From a checkpoint of a small transformer trained on Wikipedia.
Size: 8 layers, width 768, MLP 3072 SiLU, 59.8M parameters.
Architecture: learned positions, tied embeddings.
MLP neurons of a small language model. Each row is named by its layer, matrix (up: input weights) and neuron, and shows model dimensions 304-431. Each number is 200 + 30 x the weight over its row's rms, rounded and kept within 0 to 999.
Before each neuron's rows, "fires on" lists the tokens most often at its 100 highest values on Wikipedia text that the model never trained on.

fires on: " |", "-", "c", " as", "g"
L3.up1735,199,169,199,213,196,144,203,248,173,174,153,150,223,195,235,261,210,203,189,186,169,242,168,203,236,157,231,178,242,195,205,205,142,179,188,181,202,227,240,187,217,230,132,222,270,207,211,213,205,147,217,217,213,183,174,232,232,222,184,238,139,249,294,191,226,253,214,162,173,207,144,226,184,244,203,181,189,214,152,191,222,165,182,175,176,149,175,165,251,161,172,183,215,186,192,207,196,227,233,193,184,220,191,192,204,197,224,197,230,175,179,247,185,199,277,226,210,186,220,213,180,218,163,226,238,194,171,192

fires on: " have", " has", " had", " which", " having", " that"
L3.up162,219,215,212,178,194,208,184,250,226,191,143,215,218,180,217,268,171,234,233,221,233,155,197,209,157,173,228,237,191,200,235,212,232,229,274,185,219,208,194,207,222,179,181,234,205,199,170,191,235,168,188,221,260,195,189,209,125,171,181,185,213,177,146,215,179,218,215,149,205,200,184,179,191,259,272,255,186,182,174,178,222,134,166,221,213,121,189,250,248,186,208,204,134,167,184,191,192,175,206,178,201,220,207,224,205,236,211,182,158,188,197,202,206,150,157,201,201,177,168,163,216,212,199,233,156,205,131,162

fires on: "s", " of", " /", " or", "k", " and"
L3.up2339,226,185,199,212,211,193,202,235,187,213,169,148,238,199,187,231,217,211,191,180,185,205,152,210,153,191,282,222,221,190,184,170,210,175,189,201,175,176,210,227,198,203,219,176,228,239,183,207,187,138,236,250,202,226,175,296,236,193,236,213,166,166,170,224,171,224,194,162,203,197,215,174,261,193,166,141,191,209,213,207,149,216,238,214,233,264,196,260,221,175,178,191,185,220,185,198,215,273,158,179,214,138,156,193,194,221,233,197,182,239,156,194,193,197,150,199,244,195,168,235,212,191,248,193,169,210,237,240

fires on: " was", " released", " |", " directed", " were"
L3.up697,217,174,191,182,240,187,163,192,177,131,178,208,249,174,249,197,206,248,192,193,190,222,222,164,249,186,220,211,222,229,234,138,193,202,227,194,125,206,194,238,202,178,185,150,224,198,212,225,189,206,168,202,189,234,178,234,203,192,164,184,202,279,246,205,177,132,232,223,191,192,225,192,195,248,178,200,201,220,242,156,239,202,242,186,225,143,199,190,155,252,215,193,166,137,246,219,146,183,229,173,199,157,169,201,172,137,214,181,146,191,173,209,157,183,215,226,198,241,179,234,156,226,224,198,189,170,206,179

fires on: "\n", " of", " with", " the", " by", "or"
L3.up594,180,218,251,210,243,215,197,118,154,172,173,198,151,277,204,235,213,162,143,167,198,201,191,202,216,246,161,203,256,194,225,245,202,170,228,205,174,178,209,242,209,208,202,135,229,229,258,234,202,187,205,222,167,149,252,204,194,203,186,230,211,212,207,222,231,218,174,201,296,190,185,196,177,225,188,252,214,177,201,208,166,157,201,226,197,215,170,200,155,270,200,182,180,187,136,224,203,188,186,242,199,226,225,249,247,226,191,202,197,226,187,182,211,157,228,183,128,241,216,179,199,182,161,171,201,241,196,216

fires on: " to", " G", " or", " J", "ib"
L3.up3005,206,211,240,168,196,218,221,230,202,200,182,150,197,235,224,184,200,208,225,171,237,233,218,146,225,233,191,248,194,188,186,151,206,240,180,188,214,190,214,218,221,189,196,180,201,224,181,205,175,198,159,227,213,210,251,195,239,192,178,193,185,207,223,170,168,211,228,225,186,262,126,166,220,191,172,182,159,239,193,134,180,185,193,169,207,191,197,238,186,216,167,194,212,188,179,186,192,175,160,239,246,240,229,156,239,239,258,194,222,202,153,241,201,186,150,192,224,200,206,228,180,174,186,157,166,203,192,196

fires on: " very", " the", " a", " at", "'s"
L3.up2843,296,150,189,172,238,226,186,177,202,192,185,160,208,231,206,215,236,212,197,126,120,235,192,189,189,190,185,185,206,243,250,196,256,219,186,184,165,170,203,202,183,188,156,143,161,229,249,264,215,162,210,229,195,203,189,185,237,175,226,201,248,181,177,250,150,188,262,193,166,127,151,182,195,239,202,165,177,161,217,173,242,197,196,262,216,214,207,189,214,239,198,166,187,176,196,220,161,211,178,201,217,251,226,213,199,165,255,180,185,199,199,237,232,199,175,210,206,192,170,248,174,228,194,184,200,170,182,225

fires on: " which", " that", " what", "ub", "ol"
L3.up980,179,249,223,178,164,138,242,208,167,207,227,196,133,206,186,206,219,187,225,228,207,177,229,229,184,144,203,209,219,169,209,169,200,237,239,129,233,136,163,182,214,177,228,179,205,177,252,173,214,194,239,195,219,206,205,157,228,155,230,191,181,164,208,198,214,241,190,165,223,176,181,207,230,238,148,228,210,175,208,161,238,183,161,209,179,167,221,222,227,155,191,219,192,217,209,201,164,196,165,176,245,189,198,177,192,206,234,228,161,216,203,187,224,244,202,180,225,167,206,238,224,240,208,137,251,122,210,236

fires on: "'s", " the", " of", "{", " The", " at"
L3.up768,203,245,249,183,197,186,174,196,196,188,141,168,249,230,172,238,199,183,174,202,208,244,246,187,166,201,208,177,233,208,217,194,197,157,158,133,158,241,214,175,184,195,173,222,202,213,251,201,171,157,176,210,188,172,157,146,199,212,213,246,191,219,211,158,214,176,246,156,220,221,202,217,221,181,181,166,182,227,196,220,250,198,198,226,206,230,200,215,162,192,208,258,180,257,210,195,211,189,188,178,138,259,200,185,161,234,176,219,248,193,212,182,177,227,192,162,176,199,153,224,193,213,173,168,189,141,190,240

fires on: "\n", " |"
L3.up3051,183,215,158,212,238,233,185,195,132,162,190,185,181,221,231,218,222,216,198,181,174,185,179,214,185,150,271,230,225,188,210,208,233,232,142,184,207,180,251,209,185,172,185,174,255,232,152,234,200,155,232,201,144,192,225,108,230,207,203,185,226,192,153,201,200,221,165,162,244,222,191,221,166,198,158,196,219,216,194,256,152,186,261,250,239,152,212,164,191,189,176,157,156,170,214,249,192,232,248,207,234,213,233,174,236,207,205,226,214,181,195,223,217,188,217,247,238,223,231,210,210,223,247,227,216,187,231,206

fires on: "s", "t", "a", "ed", " |"
L3.up2051,209,197,200,132,182,170,237,241,172,203,186,209,179,208,228,211,134,235,175,234,149,191,161,222,204,214,184,187,214,198,194,159,158,174,197,214,200,170,225,256,183,191,183,166,248,221,218,178,178,136,217,184,160,170,241,205,202,190,201,175,203,242,265,285,236,195,158,159,254,164,148,228,209,166,178,202,183,184,205,235,232,191,193,223,264,209,182,210,178,192,174,241,146,184,192,181,145,245,206,148,208,141,211,223,226,168,182,229,202,235,122,191,190,176,216,189,254,224,174,266,222,226,179,189,152,162,194,215

fires on: " a"
L3.up1667,180,241,241,183,192,132,234,231,212,194,213,249,172,284,220,219,220,220,255,197,211,209,262,179,135,221,175,193,185,188,208,201,193,164,210,206,194,219,171,232,179,191,182,199,208,212,216,143,249,189,197,174,205,185,192,252,205,177,180,216,166,250,219,230,194,165,198,180,199,190,227,220,177,230,216,229,164,237,195,183,255,116,189,242,191,185,179,210,200,229,157,244,203,229,153,193,190,167,174,227,249,182,173,259,176,184,212,168,254,195,227,217,168,172,206,182,163,186,243,200,221,112,156,114,179,208,199,222

fires on: "s", "a", "o", "i", "e", "es"
L3.up2711,154,210,241,177,202,203,272,231,155,219,177,198,227,214,172,196,137,192,136,213,191,255,176,146,199,207,210,216,194,237,212,200,253,167,236,229,203,231,182,233,167,188,212,188,195,242,157,171,167,123,144,208,190,178,208,174,168,228,205,156,207,222,251,205,194,150,259,240,165,176,212,203,228,235,188,184,175,152,231,188,262,218,183,238,243,217,225,215,171,195,190,208,211,152,200,175,204,208,205,205,209,168,196,235,231,199,137,189,227,229,194,181,204,185,199,209,160,177,200,269,228,165,169,196,251,204,244,205

fires on: " |"
L3.up966,230,196,205,213,226,158,200,173,213,230,241,221,269,255,227,238,228,222,194,192,198,216,175,148,205,127,170,180,208,179,290,158,203,231,175,158,153,230,245,246,169,190,214,178,172,237,250,153,179,196,200,261,233,216,228,247,213,187,241,226,187,149,239,185,231,192,173,242,234,196,122,220,152,191,170,185,202,167,219,153,190,184,231,247,217,225,204,207,221,236,231,174,204,162,178,196,200,186,204,131,189,251,260,227,196,139,235,175,166,180,208,175,183,189,195,192,175,206,174,195,214,249,198,218,229,146,199,263

fires on: " |", ";", " of"
L3.up1237,208,240,219,192,211,208,171,128,185,100,159,192,181,256,224,216,251,198,175,194,190,186,186,244,159,199,152,152,228,167,188,266,234,221,181,197,205,208,233,261,189,240,152,137,189,226,242,173,140,188,244,204,206,191,181,221,225,184,177,197,232,222,214,186,238,238,240,191,190,235,136,219,135,193,192,217,214,179,165,229,175,175,267,218,196,204,182,248,200,207,201,190,212,210,205,205,229,184,184,183,205,242,184,193,177,196,176,220,176,208,192,162,163,183,229,190,171,225,164,190,135,181,190,217,220,173,221,234

fires on: " |", "8", " 19th"
L3.up1241,170,206,190,186,217,237,218,143,179,183,194,230,187,203,216,206,172,188,166,178,203,144,157,263,143,197,165,180,231,221,201,222,236,193,155,216,191,209,210,230,205,225,223,192,229,209,159,187,222,224,236,258,182,227,270,179,213,171,174,176,200,187,212,138,218,235,175,215,222,170,120,144,191,191,211,192,202,196,236,171,190,257,167,179,182,183,194,217,201,254,187,272,192,225,205,178,160,207,231,225,223,195,211,212,264,174,136,245,166,213,197,155,163,210,192,218,232,241,200,181,224,242,267,154,154,222,176,221

fires on: " the", "'s", " other", "ev", "am"
L3.up612,260,211,148,195,202,154,227,192,201,193,195,214,170,262,198,207,222,192,222,189,188,158,171,183,198,188,173,181,204,176,240,167,204,198,203,213,168,199,223,206,223,156,226,179,238,175,230,269,199,175,221,187,208,225,234,248,168,194,199,173,231,220,272,176,226,176,195,173,182,197,138,216,194,185,159,175,163,204,266,173,218,175,207,232,238,247,203,208,166,203,198,231,140,225,169,181,138,155,224,197,189,221,195,220,215,199,152,212,159,186,231,209,177,221,197,230,166,176,169,182,198,198,204,181,200,180,228,220

fires on: " or", "-", " '", " than", "/"
L3.up119,218,214,247,154,197,175,212,162,194,169,184,188,189,224,214,224,170,212,198,191,232,224,145,166,187,222,157,139,238,251,175,215,209,161,181,215,170,197,252,184,182,238,147,145,255,214,226,155,211,155,238,217,214,212,230,199,208,234,161,187,233,186,208,225,218,220,252,164,222,211,208,229,130,215,222,204,179,234,194,206,186,169,221,229,206,197,194,177,195,226,187,216,262,175,155,196,155,240,252,242,207,196,224,266,186,184,240,271,207,201,171,229,185,194,195,275,204,206,220,205,179,196,178,223,239,180,188,205

fires on: " not", " re", " as", "u", "ar", "o"
L3.up1378,175,183,253,171,189,219,123,192,226,198,198,216,226,213,245,197,282,251,215,265,143,169,216,156,220,195,217,184,218,162,245,159,203,167,177,154,140,218,208,197,195,222,213,185,247,237,222,176,205,149,210,219,216,224,203,269,205,199,181,216,180,178,226,220,200,176,238,184,235,206,197,222,199,246,220,190,213,162,237,204,247,195,188,176,218,204,224,215,178,133,149,195,190,232,176,205,234,230,209,206,182,201,234,178,207,166,196,195,168,213,186,182,190,203,248,213,151,166,190,195,234,232,232,201,214,224,184,156

fires on: " the", " a", " all", " one"
L3.up2206,205,229,244,206,195,165,191,225,218,184,190,202,184,236,187,210,163,210,170,224,241,233,275,220,142,206,187,240,225,224,188,208,167,215,122,189,151,224,167,230,125,233,235,226,248,198,223,198,247,133,194,203,181,209,213,154,98,159,172,217,218,205,201,169,213,170,215,128,205,192,204,234,246,163,179,226,193,246,207,151,204,130,210,191,210,193,200,193,155,201,192,228,165,207,160,210,175,173,202,163,142,215,167,221,213,197,191,219,123,211,261,173,231,149,207,223,229,176,207,179,235,199,179,221,241,193,216,204

fires on: " |", " only", " first", " (0)"
L3.up1754,225,216,237,187,171,142,220,202,214,199,208,236,225,209,249,207,215,270,237,210,223,240,181,202,214,196,227,184,222,186,218,197,200,197,134,205,165,193,151,194,183,207,163,151,262,214,193,198,166,173,189,193,192,217,199,247,220,202,182,218,236,184,251,200,226,179,230,203,201,136,188,221,163,221,159,214,197,221,250,165,125,212,230,251,249,215,211,208,189,207,200,219,182,178,188,169,193,224,225,206,193,232,195,179,183,182,236,197,235,206,163,218,147,164,210,235,194,203,224,228,175,197,196,207,192,176,190,162

fires on: " B", " a", " of", " by", " his"
L3.up2507,200,260,231,203,193,180,203,211,241,192,237,231,226,190,228,253,260,191,223,246,230,188,203,120,212,205,181,255,274,190,224,213,202,203,181,186,162,200,201,186,164,187,211,236,202,226,241,166,179,204,210,175,153,217,178,197,187,208,125,218,169,182,205,144,284,207,241,166,214,219,184,196,198,181,150,207,161,190,199,169,178,181,199,194,231,224,215,213,209,182,256,181,167,187,183,193,216,157,134,166,171,226,213,217,180,220,208,186,162,181,230,185,230,142,205,168,182,200,174,211,257,163,196,197,209,187,210,231

fires on: "\"", "s", "es", ")", "ers"
L3.up1983,146,136,223,176,199,182,232,218,178,207,210,212,253,221,168,219,214,200,209,186,195,223,192,179,221,169,208,230,223,219,203,137,249,217,224,170,224,168,179,253,208,186,245,192,255,210,179,154,132,169,226,218,190,219,196,135,168,217,216,182,208,199,232,200,204,200,178,219,211,197,193,192,188,228,171,201,176,206,220,177,251,181,191,204,209,166,203,189,192,196,235,256,212,170,159,189,191,187,193,229,212,165,201,196,228,200,194,219,206,209,219,195,237,177,194,169,197,204,193,225,194,245,195,185,262,229,222,190

fires on: " in", " to", " of", " for", " at", " or"
L3.up73,231,223,170,185,209,187,216,203,162,184,185,178,211,239,195,213,276,208,226,149,239,213,176,195,197,180,186,174,220,168,230,159,269,171,193,179,191,180,192,194,167,180,134,184,184,225,250,209,181,279,180,235,198,193,231,218,147,196,203,166,233,201,201,173,223,150,193,183,240,207,189,210,238,200,228,197,172,230,180,188,203,218,177,202,211,306,201,172,186,230,215,268,184,142,209,202,179,210,133,204,202,194,243,210,251,149,208,181,218,196,133,165,196,216,199,198,223,160,205,185,154,191,178,198,245,169,198,183

fires on: " |", "'s", " 0"
L3.up2527,206,252,221,156,156,155,225,157,188,135,175,210,139,196,205,203,218,211,203,194,176,216,126,208,196,197,173,214,226,215,232,134,226,189,203,199,133,184,189,252,189,189,174,139,262,260,221,185,150,208,205,208,202,174,224,231,227,240,154,188,170,171,208,213,191,207,253,232,190,219,190,162,212,194,137,245,225,199,237,194,210,202,205,227,163,182,235,186,193,208,245,184,142,192,215,223,215,202,229,155,191,214,233,162,195,251,217,242,168,176,252,219,175,209,242,180,231,225,180,152,168,157,196,228,221,214,225,211

fires on: " |", " /", " 0", " 2", " episodes", " +"
L3.up87,164,217,180,178,190,221,164,187,145,196,238,169,233,193,251,243,152,278,251,166,185,204,207,122,199,134,225,180,230,216,212,221,216,187,191,208,172,234,210,237,139,208,166,184,245,185,198,240,244,142,225,246,183,193,162,202,228,222,225,178,182,254,233,184,190,173,164,221,176,252,244,192,206,185,205,179,191,236,212,231,258,174,273,176,210,191,201,217,141,157,180,236,155,165,213,248,180,190,253,131,180,197,143,251,194,165,185,186,176,195,159,225,152,236,153,232,160,241,124,235,190,180,218,197,201,149,208,194

fires on: " not", " only", " never", " slightly", "acent", "ly"
L3.up2135,257,232,204,172,220,179,166,166,181,188,189,230,200,228,189,216,264,198,168,212,212,216,199,175,183,294,195,226,207,191,186,166,237,200,180,212,177,188,177,214,168,271,213,179,192,224,238,173,234,242,165,255,217,239,184,233,170,198,258,174,213,252,207,180,233,197,224,205,218,183,197,230,200,225,174,229,207,236,190,184,197,148,240,185,210,211,183,204,194,234,178,188,212,150,200,229,261,150,180,197,184,229,246,181,213,194,179,178,153,175,217,194,230,220,257,230,207,203,217,208,201,145,151,188,215,165,163,192

fires on: "ar", "am", " September", "im", "um", "ab"
L3.up426,198,234,274,220,176,248,241,178,178,184,168,200,207,236,185,160,162,200,177,175,219,216,148,220,210,185,213,205,196,241,195,146,219,214,153,196,188,182,198,173,177,205,149,150,211,214,184,193,231,167,196,216,216,194,248,229,170,196,168,132,303,171,181,188,232,260,148,238,212,146,201,223,223,242,180,183,156,193,232,176,195,203,146,199,248,168,205,191,233,190,195,219,188,228,207,185,238,199,182,237,226,174,198,189,257,196,201,200,114,208,226,194,193,154,168,201,154,207,202,177,194,195,183,176,174,137,217,246

fires on: " for", " to", " in", "ing", " with", " event"
L3.up1105,278,176,273,184,219,201,159,161,172,148,160,159,230,203,216,190,219,213,223,183,187,197,207,225,187,169,195,157,226,170,222,182,219,220,202,181,193,183,199,178,238,196,154,214,251,201,245,217,182,219,218,203,137,224,198,214,227,187,182,214,284,175,132,204,189,239,239,217,195,194,180,225,158,213,181,233,191,227,229,167,149,197,190,211,189,175,203,146,215,254,155,223,232,214,207,189,196,222,181,251,204,262,177,223,211,166,199,198,198,171,195,187,205,207,209,196,219,211,210,282,119,160,214,176,240,171,193,210

fires on: " not", " only", "Original"
L3.up318,235,211,221,159,208,177,236,249,197,217,213,194,204,224,206,213,203,177,214,211,233,210,189,217,172,253,266,180,201,169,187,233,245,173,167,190,180,159,189,238,203,220,181,234,176,207,225,208,159,210,214,189,163,257,252,213,243,154,189,179,150,225,205,182,220,241,246,216,273,189,205,231,203,235,210,219,173,202,193,228,203,176,235,254,229,219,160,178,183,184,187,131,208,179,250,204,133,138,206,246,153,252,222,185,216,200,229,158,269,178,188,232,223,218,207,214,195,190,224,229,205,154,194,183,170,240,178,238

fires on: " of", " /", "oci", " under", " Decision"
L3.up1181,210,220,207,150,210,252,236,167,172,242,166,176,199,231,160,212,176,222,265,144,196,212,140,188,219,166,191,140,232,225,200,202,208,166,191,192,194,172,215,183,215,226,197,192,195,175,211,242,211,151,195,226,135,200,173,177,213,154,238,141,286,200,183,227,181,195,241,196,177,178,207,164,184,216,193,152,195,212,173,219,174,184,244,181,222,216,233,232,206,220,181,211,221,214,160,221,249,232,226,189,196,224,199,220,185,218,224,220,199,220,191,319,187,173,162,145,189,194,178,239,197,157,194,190,203,239,207,173

fires on: " |", " not", " all", " s", " 0", " to"
L3.up603,243,166,189,159,191,206,222,203,203,210,204,221,213,267,205,176,226,221,210,224,208,249,170,194,207,156,182,188,211,183,102,171,214,223,190,191,226,194,219,215,206,181,214,211,214,187,172,179,211,184,180,221,235,213,238,258,178,168,256,160,242,201,220,256,170,139,275,170,173,181,188,205,211,212,177,197,235,171,217,201,119,197,147,177,230,231,221,169,134,194,221,249,204,192,212,167,195,181,139,188,169,187,205,222,229,195,253,185,202,212,172,226,207,185,182,229,187,168,224,258,172,200,214,165,179,221,225,209

fires on: "ing", "ed", "al", "s", "le"
L3.up1011,226,210,219,206,195,169,222,168,187,228,254,237,176,225,203,207,214,181,190,192,187,241,188,185,185,181,177,128,207,183,152,193,253,212,193,253,165,175,217,224,211,211,185,220,217,194,236,202,159,269,196,204,168,212,163,249,204,185,259,163,266,209,208,225,146,198,268,156,205,163,237,198,166,211,178,223,226,208,260,202,186,136,167,239,174,248,203,168,218,224,203,198,248,174,174,178,185,190,120,187,157,230,210,222,184,195,179,197,189,250,184,218,243,248,201,198,167,146,171,217,220,124,213,206,181,186,200,225

fires on: "-", "m", "/", "k", "n", "th"
L3.up1984,249,231,211,152,158,184,240,204,199,206,167,159,195,187,214,243,227,170,208,173,220,205,147,228,245,170,186,208,208,218,192,140,188,181,194,181,212,182,189,237,207,234,186,204,234,218,164,235,180,188,128,214,183,231,176,236,185,154,228,202,271,226,224,237,221,188,241,173,204,217,205,167,186,204,208,193,213,161,229,214,141,200,209,224,183,256,207,253,187,192,250,244,142,196,162,205,179,205,219,174,211,215,207,179,207,147,223,181,223,185,190,229,227,188,205,250,239,184,150,183,181,193,181,167,194,148,129,269

fires on: " to", " from", "g", "h"
L3.up398,256,240,225,209,211,203,167,250,193,188,187,172,181,186,170,227,217,181,224,167,163,193,176,319,192,206,215,204,203,201,164,185,244,135,137,214,203,198,224,182,141,179,181,173,218,204,261,225,216,179,259,243,177,239,254,229,209,191,202,171,137,206,250,177,247,210,243,211,207,246,205,202,197,195,216,215,128,173,247,216,161,179,136,221,250,178,190,221,218,171,182,178,175,217,207,234,178,198,206,194,190,232,157,179,205,247,255,194,168,230,204,197,195,143,233,216,206,202,217,181,174,189,201,214,201,211,209,233

fires on: " |", "ic", "ed", "al", "ing"
L3.up161,211,188,161,169,229,154,237,151,183,178,226,143,174,231,186,225,242,180,214,202,194,186,185,156,193,184,197,129,232,195,192,173,200,192,229,201,197,212,216,197,206,236,192,143,203,181,231,211,137,189,197,183,185,217,178,249,231,171,185,121,227,197,230,224,179,219,269,204,227,196,209,142,218,256,199,207,192,183,221,246,210,171,150,201,198,244,189,184,179,188,211,228,195,184,178,165,169,202,129,187,245,227,177,205,179,198,163,229,195,191,167,224,221,224,190,195,231,195,221,247,207,129,197,223,200,221,206,217

fires on: " with", " took", " for", " we", " l", " so"
L3.up1236,167,207,213,223,212,179,165,182,172,198,174,197,187,200,223,200,212,173,158,211,172,209,193,179,180,236,164,209,202,221,148,151,267,166,143,197,195,253,187,189,180,209,185,196,249,230,240,158,179,167,236,197,218,219,216,173,240,235,166,232,157,205,226,204,192,158,237,150,185,215,184,155,157,199,224,150,181,223,283,180,190,176,197,167,208,140,200,202,127,158,254,196,157,154,134,177,203,184,199,203,184,207,196,184,195,235,174,178,161,204,158,263,189,187,219,247,227,199,201,222,182,213,232,178,227,212,221,203

fires on: " the", " |", ":"
L3.up878,201,244,203,188,213,192,219,153,205,147,202,191,163,261,238,236,225,215,178,188,230,224,217,210,204,200,141,207,237,179,198,231,240,192,196,173,149,217,228,212,206,237,198,194,205,209,253,241,184,200,205,187,231,183,207,211,177,174,237,195,156,233,227,174,188,206,224,190,188,187,142,217,195,210,155,202,169,186,171,168,195,174,173,235,205,217,184,224,209,232,186,168,174,207,141,184,174,217,172,172,201,210,179,204,150,194,196,228,240,188,234,161,193,162,220,206,196,225,187,258,154,178,183,131,253,170,244,195

fires on: "-", " +", " ("
L3.up454,168,195,233,192,202,151,206,190,160,206,130,215,247,196,225,197,220,197,232,180,251,233,255,188,186,255,204,228,244,199,207,207,230,184,198,206,243,188,168,215,206,232,179,155,277,159,183,154,172,154,200,205,175,263,170,224,200,204,223,190,174,262,212,171,175,294,220,236,191,207,171,233,144,234,221,190,151,234,185,192,218,164,255,225,183,170,163,179,207,197,246,182,235,233,223,220,144,170,275,187,213,146,173,215,171,235,258,206,200,237,202,178,159,137,187,234,269,202,204,196,150,169,185,226,211,211,211,239

fires on: " his", " her", " their", " a", "'s"
L3.up1776,228,230,216,169,177,224,171,193,183,178,171,204,166,208,220,241,185,226,176,177,220,210,212,141,257,140,194,247,224,256,194,182,202,179,185,225,211,197,183,211,206,199,180,173,219,226,212,240,128,221,171,194,197,175,130,200,219,240,213,185,198,234,254,206,133,142,230,138,202,153,199,214,189,213,190,177,173,202,219,218,237,169,173,181,251,198,199,206,238,219,174,180,190,204,171,208,165,191,187,215,201,205,180,172,170,223,173,194,154,232,207,210,211,204,207,243,188,241,184,232,113,268,154,236,248,148,228,146

fires on: " S", " as", " B", " so", " b"
L3.up2521,201,184,200,165,223,174,182,255,213,216,215,176,170,192,175,283,228,158,194,231,207,159,245,211,231,224,182,204,219,212,171,187,211,160,158,207,166,202,174,159,187,243,211,180,191,229,210,167,221,181,188,188,214,246,241,193,178,172,171,268,181,219,215,185,185,193,220,148,236,159,147,252,231,181,171,262,175,196,233,178,223,155,204,197,244,176,193,155,181,241,251,205,165,198,195,183,199,210,135,226,171,135,214,247,212,222,184,216,144,260,239,186,190,101,225,171,204,157,255,185,168,207,204,133,147,179,262,211

fires on: "/", "-", " of", "–", "ep", "-S"
L3.up242,248,196,233,174,153,158,238,193,182,181,218,177,236,176,226,218,219,157,183,209,204,203,216,229,158,205,164,149,242,187,232,211,215,160,157,177,173,196,202,163,254,287,249,214,223,172,250,147,232,192,218,198,210,216,218,205,160,163,225,227,289,188,172,221,183,238,228,226,219,176,210,174,211,196,201,199,175,208,192,229,175,169,217,167,193,227,193,208,190,177,197,196,235,203,144,190,223,204,203,217,224,175,245,187,171,229,236,199,226,169,199,173,253,215,213,201,210,211,212,184,199,153,184,192,264,157,166,237

fires on: " to", " can", " for", "200"
L3.up2924,209,251,233,250,209,149,211,210,193,170,139,165,246,240,192,225,181,220,163,162,179,220,251,247,162,240,204,182,194,200,170,198,227,207,200,219,220,163,199,178,158,226,218,241,204,207,261,208,249,184,255,226,149,258,232,191,202,203,240,166,250,178,234,207,229,172,226,196,212,240,207,204,205,230,199,183,152,155,230,207,187,190,198,230,193,144,178,191,227,183,216,158,185,140,245,216,214,161,187,192,194,198,182,172,239,221,250,173,201,193,206,194,201,248,168,228,157,125,168,214,153,147,266,245,269,159,207,221

fires on: " on", " the", " of", ",", " that", " as"
L3.up2684,185,205,180,148,180,146,185,193,184,234,184,209,174,227,213,217,261,188,187,179,211,255,233,194,177,207,204,239,196,195,230,184,218,185,234,214,145,218,179,215,140,154,221,126,214,229,204,178,164,153,169,201,179,253,137,228,178,205,183,177,216,253,222,182,162,201,243,150,229,187,211,178,200,212,196,196,175,204,223,209,205,169,183,144,174,210,211,199,187,222,220,237,195,210,149,228,161,202,153,155,192,204,263,168,152,179,229,206,213,229,287,216,179,185,200,175,228,192,200,192,196,227,225,233,221,188,199,205

fires on: " and", " to", "/", "-", " |"
L3.up1598,188,290,222,142,218,207,205,190,154,78,177,250,213,206,190,193,199,228,142,147,175,192,181,233,204,189,230,195,224,189,212,198,199,218,202,217,199,202,219,215,152,213,204,142,173,184,211,181,223,174,200,170,247,233,183,215,237,247,217,243,240,245,256,118,190,175,169,174,186,232,185,192,158,238,205,192,213,199,190,233,238,193,236,225,174,235,180,236,229,202,148,224,187,233,169,213,193,180,185,179,237,208,170,219,172,173,120,192,200,192,212,209,136,195,260,239,148,199,147,227,199,188,235,189,184,201,186,254

fires on: " on", " were", " decor", " during", " be", " between"
L3.up2439,171,113,186,230,208,224,215,236,230,210,253,259,221,200,204,175,217,194,242,170,220,185,232,191,168,252,203,254,193,195,142,234,215,196,205,218,223,151,228,252,225,200,170,249,197,227,194,215,175,228,131,217,205,176,272,231,166,223,208,219,200,161,219,224,217,197,198,167,229,197,168,161,200,244,235,165,205,202,215,155,237,221,214,166,266,187,209,209,168,208,251,244,221,213,173,216,160,250,159,210,230,232,223,177,164,214,229,202,261,178,250,182,215,225,204,253,280,188,160,244,189,186,250,191,197,186,185,282

fires on: " that", " this", "od", "rist", "C", "ac"
L3.up722,200,169,207,262,211,177,208,196,191,132,184,182,141,211,178,224,232,230,173,202,252,194,196,193,200,195,190,203,216,200,252,210,227,186,170,186,243,200,180,212,171,187,220,207,258,217,177,148,185,158,163,238,151,225,262,216,199,175,233,222,198,210,213,163,213,210,215,156,227,183,212,153,169,144,191,195,217,176,254,200,231,199,218,221,240,167,211,184,213,153,217,182,193,218,170,188,240,255,233,158,202,161,226,173,201,213,199,211,189,249,194,195,221,262,171,225,189,170,200,229,252,188,230,131,207,202,220,156